Weights of a small GPT-style language model, trained from scratch on English Wikipedia: RMSNorm before each block.
MLP neurons of a small language model. Each row is named by its layer, matrix (down: output weights) and neuron, and shows model dimensions 80-143. Each number is 128 + 24 x the weight over its row's rms, rounded and kept within 0 to 255. A neuron's up and down rows have the sign that makes its largest values positive.
Before each neuron's rows, "fires before" lists the tokens most often just after its 100 highest values on Wikipedia text that the model never trained on. A number after a token or word is its count.

fires before: " |" 20, " medal" 16, "s" 11, " m" 9, " place" 9, "'" 7
L5.down7 [158 125 106 129 130 130 108 123 115 145 107 128 142 162 111  96 165 122 134 113 160 127 134 122 151 141 123 111  65 110 152 142  54 144 100 133 138 102 124 155 148 111 148 152 111 135 125 115 124 106 108 134 149 161  85 113 115 129 119 133 129 136 144 143]

fires before: " |" 65, ";" 4, " •" 4
L3.down138 [120 110 101 105 109 124 131  81 101 114 121  82 136 174 151 124 153 155 115  96 129 126 111  89 148  55 118  73  83 132 157 117 150 103  93 172 145 131 139 163 154 152 166 178 142 108 123 117 137 103 124 166 189 144  92  87 133 122 155 140 124 138 105 111]

fires before: " |" 43, " m" 8, "w" 4
L5.down404 [103 154 137 151 122 169 148 109 126 190 121 132 147  98 175 135 133 168 114 132 137 158 154 154 150 131 150 134  96 146 120 136 112 169 122 134 151 121 158 126 157 120 151 120  91 126 122 128 133  71 113 131 122 153 154 155 109 160 127 118 116 158 141  97]

fires before: " |" 53, " League" 5, ";" 4, "z" 4, " to" 4
L3.down301 [122 115 109 120 131 109 109 143 146 126 125 123 104 106 159 148 124 123 179 106 147 110 114  70 121 105 123 116 132 115 134 129 124 150 130 140  85 110 116 171 117 114 136 151 152  84 105 171 111 113 124 137 104 126 117  66 146 108 137 148  75 150 106 126]

fires before: " |" 51
L3.down525 [160 136 111 116 175 149 118 141 137 131 116 151 102 161 116  97 149 154 112  98 156 121 101 111 172 130 132 103 122 113 100 127 109 144 122 129 124 128 157  94 138 152 122  90 126 137 109  93  96 129  78  91 126  95 121 146 122 113 123 116 170 118 113 151]

fires before: "|" 61, "\n" 11, " |" 5, " " 4
L5.down1109 [145 152 133  88 133  49 147 109 111 139 170 113 136 155 159  87 103 166 126 132 134 135 104 122 159 156 121 152  92 144 126 153 158 107 137 164 147 130 124 128 102 109 167 136 120 122 152 122 119 155  99 141 165 151  72 125 138 118 111 111 158 138 110 132]

fires before: "\n" 72, "-" 24
L5.down55 [152 115 142 107 126 136 129 153 119 126 109 142 161 130 118 133 156 141 139 137 163 140 152 140 125 111 137 136 132 134 146 101 106 134 119 163 170 118 101 134 103 140 147 123 180 105 112 155  93 119 141 105 145 124 170 146 161 111 205 122 140  98 112 112]

fires before: " |" 32, " the" 22
L5.down904 [154 160 126 122 111 131 109 131 141 122 147 146 107 142 145 143 114 111 126 109 185 112 129 147 124 121 165  90 149 121 124 164 130 128 113 103 103 148 148 141 156 149 151 172 112 151 140 104 160 145 131 102 121 134 126 113 110 138 124 111 145 169 125 118]

fires before: "|" 15, "-" 13, "===" 12, "The" 11, "\n" 6
L5.down427 [169 145  97 121 120 140 126 154  82 130  82 136 131 139 106 114 118 125 128 139 135 125 118 131  99 171 186 125 110 133 143 140 102 172 123 183 124 116 130 123 117 148 122 105  89 163 159 118 129 116 149  92 155 150 153 150 126 114 121 136 144 137 115 109]

fires before: " |" 59, ";" 6, ":" 5, "==" 4, "\n" 4
L3.down483 [147 167 103 172 115 122 156 118 164  87 118 128 131 110 139 109 131 141 137 134 163 189 157  73 160 133 100 143  80 148  88 153  91 162 137 109 151  98 131 162 129 131 122 165  90  95 128 176 120 111 117 114 156 108 160 119 134 136 121 170 128 144 106 154]

fires before: "-" 47, "\n" 22, "|" 8, "ography" 4
L5.down1199 [155 135 129 119 112  88 132 151 108 146 144 125 104  93 147 127 129 145 133 150 166  95  83 152 132  96 117 106 110 155 111 111 131 134 114 154 113 139 126 138 162 150 150 165 120 131 149 137 116 151 119 135 133 173 165 113 153 101 119 138  91 151  99  92]

fires before: " |" 85, ";" 7
L3.down1107 [135 120 138 147 120 161 100 130 112 113 128 141  89 207 129 139 123  92 130 103 122 118 126  87 102 160 151  80  96 125 141 124  88 135  86 118 130 147 139 142 171 134 142 134 103 113 153 105 123 123 117 122  62  92 135 136 104 154 148 139 145 176 108 128]

fires before: " |" 28, " Conservative" 10, " Liberal" 8, " Labour" 6
L5.down223 [119 111 146 147 160 118 107 146 126 123 100 158 101  83 166 108 123 129 170 122 170 132 152 160 132 119  91 137 140 121 117 119 122 151 104 138 136 138 105  96 147 166 104 132 174 181  64 117 146 119 108 115 167 120 109 125 143 138  88 118 178 146 129 120]

fires before: " |" 41, ";" 7, ":" 5
L5.down805 [126 117 156 188 116 147 120 122  86 153 152 158 101  92 142 122 131 124 108 146 133  78 114 129 157 113 160 104  52 154 155 103 108 147 138 145 153 122 118 120 156 150 118 121 108 124 135  87 167  91 147 110 111 156 181 137  90 159 132  96 119 159 138 138]

fires before: " |" 53, ";" 19, "\n" 4
L3.down267 [136  80  87 140 135 148 104  99 125 127  94 179 132 138 118 120 108 154 140 175 142 101 126  96 173 131 130 140  98 122 107 149 135 163 110 174  80 140 113 121 150 167 105 146 121 108  84 131 114 123 116 129 165 150 124 136 133 134 128  76 131 146 119 116]

fires before: " |" 33, " by" 10, " (" 9
L3.down781 [152 116 148 128 105  94 148 133 118 148 109  74 130 148 142 110 144  99 173 139 179 110 111  87 154  97  87 143 124 111  79 116 114 164  99 132 118 122 112 127 138 121 112 150 127 146 132  81 114 146  89 127  87 105 153 121 144 124 111 109 127 153 135 113]

fires before: "|" 78, " |" 8, "\n" 6
L5.down29 [188 106 114 100 130 137 119  91 111 138 147 142 159 144 177 100  85  87 156 116 136 143 139 112 100 148 152 141 104 104 137 161 150 138 105 162 128 138 118 164  91 132 107 125 169 123 129 147 165 136 115 129 144 146 117 134 129 130  97 128 152 154 123 134]